From a checkpoint of a small transformer trained on Wikipedia.
Size: 10 layers, width 256, 2 heads of 128, MLP 1024 tanh GELU, 8.23M parameters.
Architecture: LayerNorm before each block, learned positions, tied embeddings.
Training: a variant of Muon for these matrices, 5527 steps.
MLP neurons of a small language model. Each row is named by its layer, matrix (up: input weights) and neuron, and shows model dimensions 0-255. Each number is 128 + 32 x the weight over its row's rms, rounded and kept within 0 to 255. Numbers have three digits each.
After each neuron's rows, "fires after" lists the tokens most often just before its 100 highest values on Wikipedia text that the model never trained on; "fires on" lists the tokens most often at its 100 highest values on Wikipedia text that the model never trained on.

L4.up76:128179078145088052133142140159100086122167138199113119172169109193116187128117167100207118179117104102175103125129158090122166103085159080112161179105133147132196161093103095133132175151081133153114151179164086143129108084113135104114117156175124102191108061141124086121118108181109138155142136138137103094201196114144145109079151117129101194150128119106203135093144095124141116159136099129087135127182083122113131131155128082118202148109117121105089114127140133083110119107176086160133139106226111162075129157063187132120116161118152135085080091069049165114188097129116160141104140135092129122144107124109137144120179064152147122137091142131106092104156146124149111171131130102127095150086143083112161108117104083139130134126141148107165085092051186113119137147118103
fires after: " ", " be", " th", " m", " s", " ("
fires on: "he", "f", "ot", "an", "if", "en"

L4.up599:045096140124119138129093130160210106159117085078102155183128142128068097133122157054155124102103128151069109084178116106134125091135178105152097075102092110187202153113084124108114150146103155090168129080113126099106115149117072129165184154127114193187142136159155155123141177119127170120151095121139130121158146149130121171128172115131126140123094102147127171113116159149119168102128126173213127171118153089093108114123112148101118109113217207159116128091143118148145124105118119082146118170115125100108115148142132122119119190150064115150121127104090108113149085131120136098115161088131150154133097144150154100122112150128102144166100155133098096129150124135089108135195186109101144000179114113157148125154144158070160118065117161151065075188162092105103136150197130
fires after: "a", "o", "e", "ra", "i", "ab"
fires on: "h", "f", "he", "z", "b"

L6.up644:170095128150054165109156156102151114166109155101125129138133137128076110094143203123114097155112212085112057112180089171141162064145147136107141123112105125135157094115113095155152110111161169090095158138146103151115118095114089115136129112145089158166156137114115081148140196106122096116150130092105105090116118134179136101121151135074123223138096154138072125097130104160099068080156152140139140094145096092110082131159147124124140166100127099164139120105133155108095137157055137176103194163156191155154137126170069180076152103156114089150127112093191094108125106089080093126076130134130085125126143220148139063142134167062189110122093159178118192137139119102125127118156182103130142068147127165142066127134166163170088177107129107101140156160104111147159190133184129
fires after: "o", " b", "ro", "st", " to", "all"
fires on: "al", "ok", "ad", "il", "re"

L4.up4:090118132141122218167131144195062094120162122132176150115099099187088100102097125107142101139211101111115151125185206112139090097135155090143079168086131204166170141148113120170138129162101143179175105124069139106162148138125119121073094093102145090146084121177115104122182079180155097158160189152116171092097085083113152108067107129176114076107143096140148054117070162158131144092133159090101123134121115112150175135165108131140135168087155179120134119097150095115126151130168169112136148076076080128106056076105175161116204115131082120107173087094164104147101142133138141102110113109122123096143148127094145154163107105124130143153094153124154108179117134119145161174163154154097101089092168148113127154080138168129064141168064090156128139108124115138075117130162147
fires after: " s", " k", " m", "ain", "b", " the"
fires on: "um", "ing", "ub", "ame", "us"

L6.up1012:138127145151064133112119125150096148151131147086090157142106099101127170150154099090079150119130107035164103084168107096133066158177098119119115174131062065139186179065132095175109094104106126175091157134112143148154098090169131141185132172108153125124196128158117108081137117097114119108112121123130117098144050111073185134118116179160137100135141118143115079111096103117155076176152176129124137127174113216115080110096114135094068145102168124146113148122128134149144114127135111117140144140157111101142132053116146151056161127131135127093117117144099143064174078186149140145143173191188096134106154150191132175057165105181134075108110184178154142157112183142083143101123152147118161132144125123065075174170105164100177116164106154124143120092164155109128161104144093
fires after: "i", "r", "ar", "v", " c", " st"
fires on: "ac", "et", "at", "in", "ent"

L6.up415:107076143146107157162164088125120139140145104036115133181090127156127129078119131151129100154097121037096127068177094144128140126144115086169126055126094112171137141099155140124117133122142154146135105117059134133058113137115102137111132150110123091165112120145199156155138137140138119150121107107196114158102059145202130072033179109141124147118106155224088131078112141113133176123092168123119117151126115163127142130122124102135184122130090064135134188112178126095070175153130151135077116180102088114110109169172110080092139166179175180147162162102100174139094119090085105129129143148156134123095130161179203171115165172117162161170132066132220084146141126090123159115140128135097115096100121158144089085138110128127133122138114178087141077150122078161140152109116122
fires after: "t", "a", "ab", " e", "b", " f"
fires on: "il", "id", "it", "in", "lect"

L6.up748:109078157160129150119129120155118143150108120132120130130066076146126173071076157126126061136110096091130149175099130114141140101142108174093121116085124129144184070128138148087088073119098020105184116086103076087125096161078149087139162154151157070168081197107107090120100129132167144108128139107129143151107149139143160180134143092132091125174141165100131129068076081174135154105128103101132206127189077113143125142135158119095129136111124107062132131149180101137098093155150121108126109155113146183112103096115110146093072142057146095205164169123176119194148110142146146148100186135127094205117085099138093117077150123155140151104127150150161152109076110181144166141094135194135146114148147155172157166160154185099145117163093172133110149132098115124138117186202095
fires after: " ", " year", " s", "ow", " t", "3"
fires on: "ra", "m", "s", "z", " t", "ing"

L4.up456:117124086160151118057086171090128109088115069109134125143143130177062130079071109156135131121031122126112155125131133139086131168125120091109115100113141109067098159067144146187156093166129097164116169131136126136142130076178130169143132084094111195139112144160137112115137132126106080049149140141121097161164152151182164081130093097121154179101108098102130116144093155134150164171160178165128153135106107099116043082144101106083146180106111187121079116171077190138120160152152115113100122122122100183117143148124179135139138163176138155074109139123154085110142152172063122092185128180163147112106127138172100129113121223141146124157172100093135170143107186121093149085103080152101146158135166135116059133179138180094120160123165077107126093108095168116165147185148111
fires after: " St", "ount", "h", "b", "w", " B"
fires on: "y", "ates", "ry", "ay"

L4.up307:157115079178143062132169126168109053104159100142068082100181146101157142112125119150103130091138079158140169127161132147144121125169036133165113200111098144115097134192064135090095153050109176134121134144192128117092106091103065146085103176120124096148106186135109142058066162135163164073103136103133120148099118128163142167087128092140108157125166175115167160115136184122165125144120172125147150096142080180161120122177105119159109050141113151143152149057120120129164066071136171178117134173136080190222143113106117111135171131152152159124158130080114149147091174132105204108139108125138072118171174146119101103114212090149111114153117112129166109109106143159125123119093138159112158137135091126089130144075119121124122139133131173132134102115125110131149092091136142
fires after: " H", " Ch", "l", "h", " W"
fires on: "an", "o", "ish", "r", "N", "P"

L4.up880:091138120060104100089152198102082126154120149137129162102149139129193133164108045079108119127132152112122079133119162156078126137148137133083152138107041148117149169146117084136144101052165064151157135137111179137131160105213127112105125144115106141122147164150146149179164098162140143111157156033176115121109085134124096123136110104154114089070172098074116131117103144153134103131171196086111138056102161148128124075111163104104102138086188165113133069153149090079127130130088116117113132148156114129138126143051128106118105131160134165117162135185185090115103130202117118139064096107117152084130133143136187163118097094167143153131134107153145148128181133114085127168113119162195187196104135162109128149144086114156084054164137109162121160130159087115114138202129152
fires after: "vel", "b", "t", "ur", "ro"
fires on: "op", "ut", "n", "l", "ain"

L6.up452:117158158160124117114164129159134105124072148092128164120118147154161110100163115128124140103145120125047141129147139177109086117174134183156109091113085093141203194112134160123126112128073143180127193131104161079131121104125097114137042091110124163110161162129109134152099067111046102144131106112132162127155113174176119166077117124092111140157119101176069139163106149187122122109121160114094114192137148120070147107090125109145173181071140122091143151143135171115108118152149124114164165151156118083125091153150106149091087152074134122094093116108168138126099086190093104087130194190130065095127128055163188132162116117054152139093126126160143147135142124089071124135117125126122101196116132179148073183127103169160176149169132122129143142084071142094081203061131148
fires after: "ro", "he", "ra", "y"
fires on: "l", "d", "w", "m", "k"

L6.up693:150186109187146123106100082106114080128115134141161178153110155097160128189102122120119121148100112115101038089141148113104130127159122095100165120075088170187163133098118136173085171099043199142107093114143224159150148157093070208117161112206102153133089089113135156138036133109140168117140112108128112123113121134152165152136127137132081143184076143134100083145094132165119095151188174093178120181084168176097098175151182137141165084146117170129131129179127082101151128063147075103148104129096133156069139116096170098129099111125080133125131128124111143132133128171120127119144160124129143140143072056138111108133140117130160106140127102133083104117086127156076077132101151132136123115113232145145158111194152170147108113124129102090119127089164128103140135108182160
fires after: "a", "r", "u", "ra", "o", "ri"
fires on: "z", "ch", "us", "iv", "en"

L4.up233:125123195139126121172099126138186144174177140065125090098080145143054101134081122112120125156117156132130161149068181141138142136107171157114166084163164138132142147190131109078151122130073167137180128184111132153155119161125099105123154161118167156122128110158061138132104108212170146138107142094162123127126181119120162139110112041139113141093088122104075158127119092133105178095138149155117175171159181116138115140130123117108073162117141097136130044116145052144120103119136123085121143141131130174097130097123083132143105087100152170091120118107181158163068099150150163147066024194143116125116108142140135135092096163137072161115193046051094092142124111143102140092119178155114149062119098125096134145108153102092139173146159134115167178087131175125129127155157085
fires after: "is", "d", " d", " st", " ad", " S"
fires on: "m", "ill", "if", "pl", "l", "and"

L4.up990:128172136127104137077166135137089120175150120165090145092142105171117147155159173088205065120150123120133053124131120152049115123124106166114155198098133102144096138184208147059095145114105194134137165166105146183047127145083047155092135114116227098109128135058101114075089151104188121089153166134149131103153155162147177158156079152168084139109134091134115075143091155124154103154129125137120165133097103165104099182134123155141124129089147158152100076126105123150110150095163150100161120110127099137126169151049139119107170166125128164102134108137146114070098160174198148102109067122071179121150108144166180077116205116162127119126154110130125110109127057101137084134087160113120154109175111118142139132096081121130072147149121110152134121129127148123131134117118158
fires after: " Ch", " ch", " H", "h", "ch", "gh"
fires on: "r", "ar", "er", "ur", "uc", "en"

L2.up11:147167170149128125143148040078133147138133144131162131126104115170158133066130172188125146115120098161161161146135132133146123116166146207087122136109099090140159098122155083083170111142157161102141118164087100079095162143173113153092083146123129085078155085100204094078106187125159068142159064191181100140130059149129116187160126128120179135120120134117140121126153132084139091178161109117150081068069150115168164147179124080137138093083178162083183114164116151158148145099122150050091119086127125065138117108132169161129177136157144179169153121159089129116125118118142136154157131082116112191116121161150090173116095106121164122156087089091098157127107176120070079118069128114081148142135125124095125156059103101118130133117160121093082125126131163084099121128103213
fires after: " a", " (", "d", " A", " o", "t"
fires on: "cc", "uc", "199", "ember"

L4.up685:135144100111106164124098169091088166152124120144145128116114149210142155087096181116130120116092131203080100118153103096123146129158160168151181106149091164108118115196076119094128096142159072078066152104165095136123112161126084102146089129176152166116146095137202100132145129100132192149126121073112125153103111143071135171145120129118194107096137140112122125113100112086147145137140116104163174158107124114107068099167152034102098159109126195156095114114139119064142128127113154125148169177083162104143125134125126136119071166166169115098144089152156057104088122140080109085103159097112111121125159106109125108148142171110095168114137122180091184193179084131143164177074106127210100067168088154129137145127137216129141118057116147076086175147159153157129121138165110
fires after: "ra", " c", "ou", "i", "y", "c"
fires on: "ro", "re", "f", "se", "h", "y"

L4.up432:126098159163118099115085133182124086102139153132109142140114185109148135130131074120054145146132124181158109080188140143160081085138136156132118082115153124152135127149119109062167164128151156099140116141145134111103116139103076116159116133106120103171187071120185130055124055084135136174120162116188134109107137063132119135131110106138167127144109122106112104086149135171160171205109161138187148075125182078206138098120070105155099114158090154163106159152173101123157148109142131099120071077171167112141122120082072058144105132159125143168095116175142154162185105111123085082072081207036108110125157114114176142103107136148081071147099124099070130144136141159128162129125175155151108132132130117079179135178108122086106175116169169143122073106127161171123179129118121
fires after: " N", " ag", " n", " A", " he", "-"
fires on: "o", " of", "ain", "av", "h"

L4.up526:137188140113094127128116108110113170121169135082074103092141139122112097100133127124087149090103156134148142159122107164152084139162151168124181107136117116195196100129101091142144122131117121127118056161108130115164121125169040131108061175114166180050099096095123134121121082150163079149130171140152107171074112156185122121117127106178092085174158158133076105150182115071140175206137150064117129112084184167164141149146115139137138137100111154082171124149157109052145082142149134089172180124137113061154148135115070148090117085167183154141143095150130104162130138144175116122107117084128130143173151110100136112132055117131148130151138103119145182093152106142109157132088161144101078063093166188069129133161095142199140163142153181108126141046133130129083110088141137
fires after: " l", ".", "is", "c", " d", " st"
fires on: "ar", "ri", "m", "if", "r"

L6.up5:133166131142106157140147115180143111145145073113177150131153133112111086054196138117085145166144130097158089126160107127129146171105133089130165099124138151079154111080151151099112124139118131100177209099158131101133093135154092149153117132223174141135046137089145171107119130105133158139078111178060087163114158122134181139113137147095159069154061120105142118104105129185137140085179116132100133182165128129114142179118138174107115160109132079134126151133115088138122056090168083133164137130153105130176135175177077102161110147160120159189163082155081132126150151118041144146110122101108116118094108126141151119147126191134174093125131105125196119063166150138140250071147162081072111070110107127082141086092115118113147086144131164125129118101091082122128100143087124
fires after: " c", " e", " w", "W", " le", " t"
fires on: " m", "ad", "e", "ell", "om", "v"

L6.up110:069157130155074079105211175102137136135072134135119213073140104148149132163132099080105154106109173103134117133110126075215081120153137149074074091127126154169146112103150118111129146156095116144100189076145118144089133140195133104151139195189142116144163123142154140107028150138148115118061185164137129105130130094119116083096125122136106089147117156098153128134126140093081092140131164136155126117097123170155167174085144107190145148074099122107120091135131120127072122143098217130104090200141193110112089122164116169166105149105127186132189138141105104094183096186117138072145099133130156135099091155165134100070102114178141110130123134178129111121084069126164126091164118133123132112123156100130138121095135143075108168168123134088127098140137194157079148090170095
fires after: " a", "ar", " e", "r", "i", " cl"
fires on: "ag", "c", "le", " ag", "ac"

L4.up292:080084096193075116107122193168136123165063079147152099137157121122143125133255119164134127131109128109129118065115109144153164144075161163159183146162126159152149184097126122108103137092076130087098162132122124177076156108136122151117187092117148139193077149144142146092106135188126117107083154114135063113187176097129088156070120145104137136113082151139107155010104075092115142121123124130185188091172132145111188175117113148073073109106103110140116125106111148179120067141117135149069083185144171165113099122115168145103168111083132158160111134095120120094123115121170163122092094158167102122130123097127112119125144141197075126135108124080125164134162080155120111128111115103111144180142177153150117130142081122115116123188178148107118104157100143159111134161104153
fires after: " l", " c", " C", " Ch", "i", " L"
fires on: "ong", "ang", "in", "ber", "are", "rit"

L6.up1000:076158136154162109056113177113109163157124160138111122161072104104140126124110117111081139131107177148161151114137111064124081103152140179104121073113102096166122129068105094085138039151166103165093148156112185148135125078142113116187162120104149049142144126159143084116122149111111132179118182135139156144126152172099126094132093119072131133123139169137123119137164157084099170172130155167178121151143151156168102108157131090137114126061080121197073078126172129109112111171092116069063124076122163168099126166189138119127097170123118164113101186137057133158079161215130128144138144180156125137189134160128117141180134151188111185103124142107128115125151082115105126107136114167173121100092056169108173153109139100079085104110085087181150135127135157098117083171109106
fires after: " t", "t", "et", "th", "ot", "it"
fires on: "er", "c", "ur", "ed", "ab"

L4.up354:130115174095137146143119070071133148136116107099086109109043091095099144147100108163105127194124140079151097164114168085139120142168150130124125138098129140166144108129091149070141163142178158135167166167110144151061177075130120140141158146134167145168145143152132218096103145120061124120165116151055201138100169116153102132092106136091133095137159081091077146048106086140143172145177122185124182145086148127165140101149173108077064146113107161177057157146119144104143083142093113183134157128107056140139149111162148105124067083145159133089131159113169085227121162117162170095111143180114153095095137112155111138051108116114112135101192118113112132151135122147081101119129128150087146107123107163155147097130161145141171099141188122127119097101153104154103080176110146
fires after: " in", " P", " Ch", " In", " D", " C"
fires on: "s", "amp", "ra", " |", "est"

L6.up449:165152137068116146141148103164139148136154132159106154151126129134171157125093088137169139139113174119082102109164116145159109099191084142147176123143183094141137116096105104072128122101110157124158168187142118137126190114125115150076144108137120118126092105141139107091125083140152136106153200125106182076145110143208187163114098106125153121133103124158128080069073092146124120132162158082145091106146070108128112098118151086122178209127081095064120095146124094146156170075128104131094138116116120084109117171152191119130139117132125117182120192153073092115108136149120160112121122145167154130071121086172167117166081119153189139129118092112158123168104130174111090056078115075123128129153073107117029187111180120175104159207178127093100158146105149053101196129136133
fires after: "r", "ro", "ch", "ra", "in", "h"
fires on: "and", "n", "w", "v", "m", "ult"

L6.up1009:091139162133157130091093093145131121169170152192096150165104147097138109132104118145077143210185111093138165095112179052065154059150095081165152180127102118140109147123108135149136128076080143160115130191087140136146093094132097158081133156119205056095091099113114116158145091119181141096133125133184126097142142162099175106062162116159157129164118117057136117096172131138112146203096130126171151093119144128155131125094116110193157116141125098159071114172098100153076144109117128171115158113152111158090141120177210128109160189092077140094097139133119140125117138112086139133136110151144170094119143180105119138074163144181057083110112087155133130084162093096151091165149158118132167151174128111154156157168105129170086124073108114123169144089140118077108104192104160
fires after: " t", " T", "t", "et", " r"
fires on: "r", "at", "our", "er", "ac"

L4.up165:131086102164136127118136194159112122133103117131136102121118164082128119098108099145167094175164143132122139120185110152146083104131211157133131174123153140116152158159076139129123137106145094076102153120064119145069150162126154178121159165153165144190122117218131134135099101159149131108104088104102121133132114134115185153149142195070195132080178176185204090098119122099080173091089141140108155075085082133143128135130136104089080143094178102119102114113082198107136132115134110185130145115155121141138136138085112135136144130078111047160164119094138064127130100155154089169180132145141138130063160123117136161159118110184213122119106088120047128058159101171149116137120151154095121102075094183128124197161092140149082093120162139102143091109106138071110101118098090
fires after: " w", " l", " o", " (", " L"
fires on: "in", " at", "on", "b", "rit", " in"

L2.up674:093086141066146081143166150159097133086109132225138154057095151121156116027109128129149078176168177165111184106162166130177103112106145108154142128127037194102122198180119144102123175134124140101122094147162190182065146123165104107136141100174177102156168146131084102127106114137187178180149142112130118121125110093149192152124044126127190127132083126139063148112107099130136149134148140105113106139160129108137113121136161129148126127079172115104128151187153128099116117105150159115116185185094068108146139113129068152155107128141156119117108157112133115124120091151159078125173075109127085090082132121073101147184076159113121092124140127119176133151129103167110145129168086135156094100118104117108148114096138129135157173127052073169146120146135091117184119070137099
fires after: "\n\n", " s", "s", " S", " f", " l"
fires on: "oc", "=", "ub", "th"

L4.up538:120144186124125144120162099102096163170184098157133194123098147141110076159106109110152100118108105086123106091111085125179102099117067111103125105092131098119145169134123066100167086119131125114120150201149078041154142056142191142140091150170144013122162133156120151136099098191114094102118161122155025144126119138138062092109154117118090126157100129098153197134099124139117047127174149125123139109105124141128120120124117102200176146073098136091146143136075105106132117133146194147112166157156178185096128148106174211129137162149077071153127176145074135202178166129118166118131121125125120159137116113149117160121129113140199120137134119147135102125139141082150096124156094164137126136141164093094185116110156161085111078158097154141119170115110171132158085127147115
fires after: " th", "et", " be", " per", "t", "ult"
fires on: "an", "h", "os", "y", "f"

L4.up825:067170087136133134097118135086088153082058136105155132130158151112130171165153155153155166123094109123110148162142119137138142113177185156109115092134061194069131133105098148148118100166119159126090110106143119056104125178185056061117140128112084072173094064178132094119130178049112123106127143095164114110172148132084187134165175141183095149110153120122138096137122139167111168159137066120119164114188133107115127144204183115084103122093121155083133100126159118127164172093147109087165091181096157175103094120159116133117061175107138014159089156142131132177136146168092091136123154112146138127102153112108135132153124077113169130151085149141120137139082168154153114143107129174121103143126181094153135133167112102159127110073119148076132161143096181079173160134103094
fires after: " re", " o", " (", " w", "art", " \""
fires on: "ce", "or", "f", "v", "y"

L6.up885:133087129124079126089105116122157132097154156139127171068145140129132124122115118148124149129223142124184116107149108105146139134134116082115076072127144133115104114166124095118115170104120104063163120120166142111205111111083079131125129142148140125128180168068149090144149111093140118098146103107152102181154157091194157131176075097133177082072079136088129114147146143148189130115169173137156097149096115099120110112065120169136148139119147152141093142131150154133110152109109157093169136147138167190132098136074158165167132137130130121180135108114147159115113106172121181149091139105163128192152136117151178128223095078107036073126104179143097096167113194149072182174164112107085091125174108066165169091148100072132089198140133136134091103112131047078096121117100097
fires after: "e", "u", "g"
fires on: "th", "h", "ed", "ist", "ath"

L4.up502:124151152091073124044132138172116172142202154169173148100105153148146096118090153125119150116119163136115087135171107097134066066168099140120109102131098115196064123153074111124136118135132142097170133210126126102105120142063125155157111144109181103119128197171114136132117116160127099158146144144149160115091077170182120118135144104143128138105135217110121110159109122063145103114122090092060132115118119140178123074133102113114126243088174146100143118130135163108103113129148133147159186132156086097088220146165112109159130136160114102135134087091076101115140128143140146126173164126119189114159098131131155148062161108058137175127097160172122109115126131139121026096172114101124126119098097117103138042092115145106142132189140153146143111135173123163147166118061132
fires after: "a", "h", " ex", "x", "r", " H"
fires on: "us", "ib", "un", "ed", "ud", "ist"

L6.up351:122126101164187161104152111048136114097096129062152084106105147170045114135157108113121134135128146137066124215146106157139150058171135121121126147118072139126102190117129103152110133141136136149140154099111157140141123191119142134152114156111188115153151154162084153119073160170122139157098192088155153155142130109075122125092058137130179109135126110182133112152115099129183113108074102162118114142122121146180109229166154167137053124129119090098143139134138140091131076108114161134117129106151082135101134132171138117116089084078182186137077178091107137137166119113145099122123172088136145114143187142114150169145105096114194115193156126118119122110144198144194048131113181074089116072101143181097130056098085109118112157103120175141134094166129151126144073115115112
fires after: " m", " M", " v", "ec", " D"
fires on: "i", "on", "em", "or", "in", "o"

L4.up1020:170141122136115061092151090154134113130145120092151124110111107197100128148128125121149117109110188134165082223070086112110125102067110178085111124151120136080089174142147135110123163128169100148080073137127127103116122145100137146138135087130108173131117064118115125117162126122149112089179105116135160161139114161168080140111160104147150115098127117098186069118165064155180142128106138132167118164178182135105153163190083115139142135080160073158104131158123142080128093134128117020140152124131100166140142137128147151190111155192120152122123141156107087096123127173150150179109130124076096132024185134098116131178091147151123095094202109106108159125121052118145136134169128136146200065087109123112141172202108090141158092122149137105102114137192157112092076169101160
fires after: "es", "s", "ent", "ut", "ist"
fires on: "e", "ur", "is", "o", "at"

L6.up491:143172137136135140124163119148119152113155170155115111161110096163099114133151171197129141164192180113119172134131153083101155085101113125117124143153109153142125162169150123158138117188128083122155123166150167116061133123110099144113099174140097121093082187087124094132149137116112139110162110171138094153099131115205144122111156162181199123114110212110137169059104081179158074125099119128179112178119117159099172169177097140103172097163187116126114183121165117154005137067075101111141173093052142169077091163128118111141116156067129129096130093138127120109128101090114193146097145092089087155123089142112165137150106115136142040130099147115140165134145107136126138122171145086114168106063134078121133114094073066074152112133125136106117134179092137102140109113078141
fires after: " f", "s", " p", "l", "ent", "ers"
fires on: "e", "o", "ib", "u", " c", "oc"

L6.up561:077160115125177128116133159125137172198090148133145160110127120131174137150106108153112135104105106095135068197143127117114119116188101119146161101125140137158106119126153071153133125146142151122181169148095120124146104116130125096164123107136126075092164155114109120122136130130126112139156113113144152205145149160135092162100154056145085120137136158137106155191112125211154119115156193101131149183105143112088089133134081126078143131091125122133120137107113050149123109103111130059130110121110183089189141100066159169108102086148083129117099124091156027122164141133041095118175162123183110141095104141109121136098100111070090132167174124194077102098141079096065219155125203111140173137186078127114089149086104161170067130096112141113110117171166182123135166186133141
fires after: "i", "ow", " H", "e", " he", "igh"
fires on: "el", "w", "er", "l", "t", "re"

L6.up493:119125132142132154120139152159152118143107125156152088138154063115143095187119143079138118071141100129053157117155211166133081111106080112094169154144107122130123053129129126157097150153139129128104172137145170118125120158123166129212184133133106165183115166092102104122150087159197119151105085155073115136103165132172138132137166083095117130112118109184144087142133112153124186108144213111197107169189142082153063148198086131104140166134078102158180153118114148107062152084092092146075126106119133066098088141110098121137130117108106122150179098079143153095163152172143113133149171135148112111097103188109152097135133090110128098102117066108176112110088125178101117126126126151103141099070082096066107184125094182166128190150168139097117119182150154067136163106142102
fires after: "ro", "r", "ra", " O", "h", "he"
fires on: "s", "on", "k", "x", "y", "f"

L6.up787:174061135177105120140084111140131134116115115095072065149126175149162109077134159155140195098119161148173132120162169102095123105154136120116173172158136136079083133097174142146150133110114105122126121133140146101078120196178149163073119124131107082152096106117136102157135117131201083117065123129132070122203154127130082062102093138145155158096125140148091038145079101183165083161175172101173119122186161125170163117117176102145167138108109052133113109122156159172122178141172185131100101105180118110093111097133100144111139108141105131143118142112134079099159145105116067111144170118154117133127085169168132122142152133074101100200141096149158141140108096103103101214095162161096125104182115168132093106113138138191063096090113163081150130106082089147091134156147169
fires after: "t", "ed", " e", "b", "g"
fires on: "le", "ur", "al", "an", "it"

L2.up398:150093095108138145111084082140095138063134134198141118111083146185161089119152136126159094133121136170113104088180118147115119138127152147150157129157104173128135103128152057068119142064099133136129103165179136138073093089218086117132160075146115170093108157176160145130170083136128133096115166091129123111130102146066137185151143095156162058089147128125145136099167134145129170141176097097170180126125118071161146140115159162175137108072063132058144127089123096088130147121128156153108135085155134078085151095139119127165119148222156096115147120068133149159120110113140106168200116146100087144160124061131106156117093145066146134092167090129124137167139124135154113166158149081107131128113089128183179093153142165122097117143059169115076141137096111101195189098137202
fires after: " s", " cl", " Cl", " S", "a", " St"
fires on: "ub", "ud"

L4.up594:130124114093121124149115142156150121140130104158069165139054143100119073098131098097113051092112111119032135074117090184082112173180136173113114126106121142129174073089130118127129116087173136142159097180164094116163118106152160096180163194137203144115175138119109195100128152102142112095120161150191068108133116154120139127110123110121106149124103156143093097109172129088148056073079127137155107101164207131109181140145135106149141126133137149097098150136158115126159124161139167113117117091140119122110135129110045052165205085118147140095106102139189120132109196145131131159092152125183102093168146185112159089120119155126135115155106158082145072086190114077187176159083153143130129104134126118168152135110121120068182124139142075139142096162117180090135152075156143
fires after: "-", "o", "h", "et", "ar", "th"
fires on: "b", "id", "m", "-", "or", "p"

L6.up402:074147132086151090096186152130108082132110129108141085145059126151191125162115153145115120166106153105085126119229054156163129155099152152079106122140082172129169125108083141126174095134159065101111155133208135149160086164085108107153117090129153115160135105093150177133079155154091100101139108097176092072144167107108125111081150111120053104156179120169108145071160127104086103205145166162160115124154210153141168187100124102096070117175143174129130176119160190066110170096102147101090108146118107167126118160142157080078138125146096124133183135173155137054087111132106119079144155128148144111115090135155097138135137092106132182148096113118102120162087146112134124142177123138143156109113106109124165079144125135196101159088142099164093167149137137136114175094152083
fires after: "an", "k", "o", "un", "ot", "at"
fires on: "c", "t", "s", "at", "ov", "ard"

L6.up942:119128066115142097076133088145130101097128164157108081118112141129099102145139119099139160099165111139157189096130134130116185077112155136118115105129088164181081148095092080133137128105109114092123135149119162105078118129127187149110158145109146121091124108159107168133154146117118147153121164110182067155093123185171073136127078134090129143123106136066140105162110172132169095102162145118165140148131126079117147085155113133131184110099121150101131076188118181162155098158156124093161150194099110159121108100093153204160138150175126063159105110119134150144144132147096125121128126074076119143184108069098140069173170136124129150187112190089168140189058193170100115129098140071140102154206086121131152180158056103179102179066145098083070137074133106115122186156150171
fires after: "e", "u", "is", "h", "he"
fires on: "ed", "y", "v", "hed", "st", "h"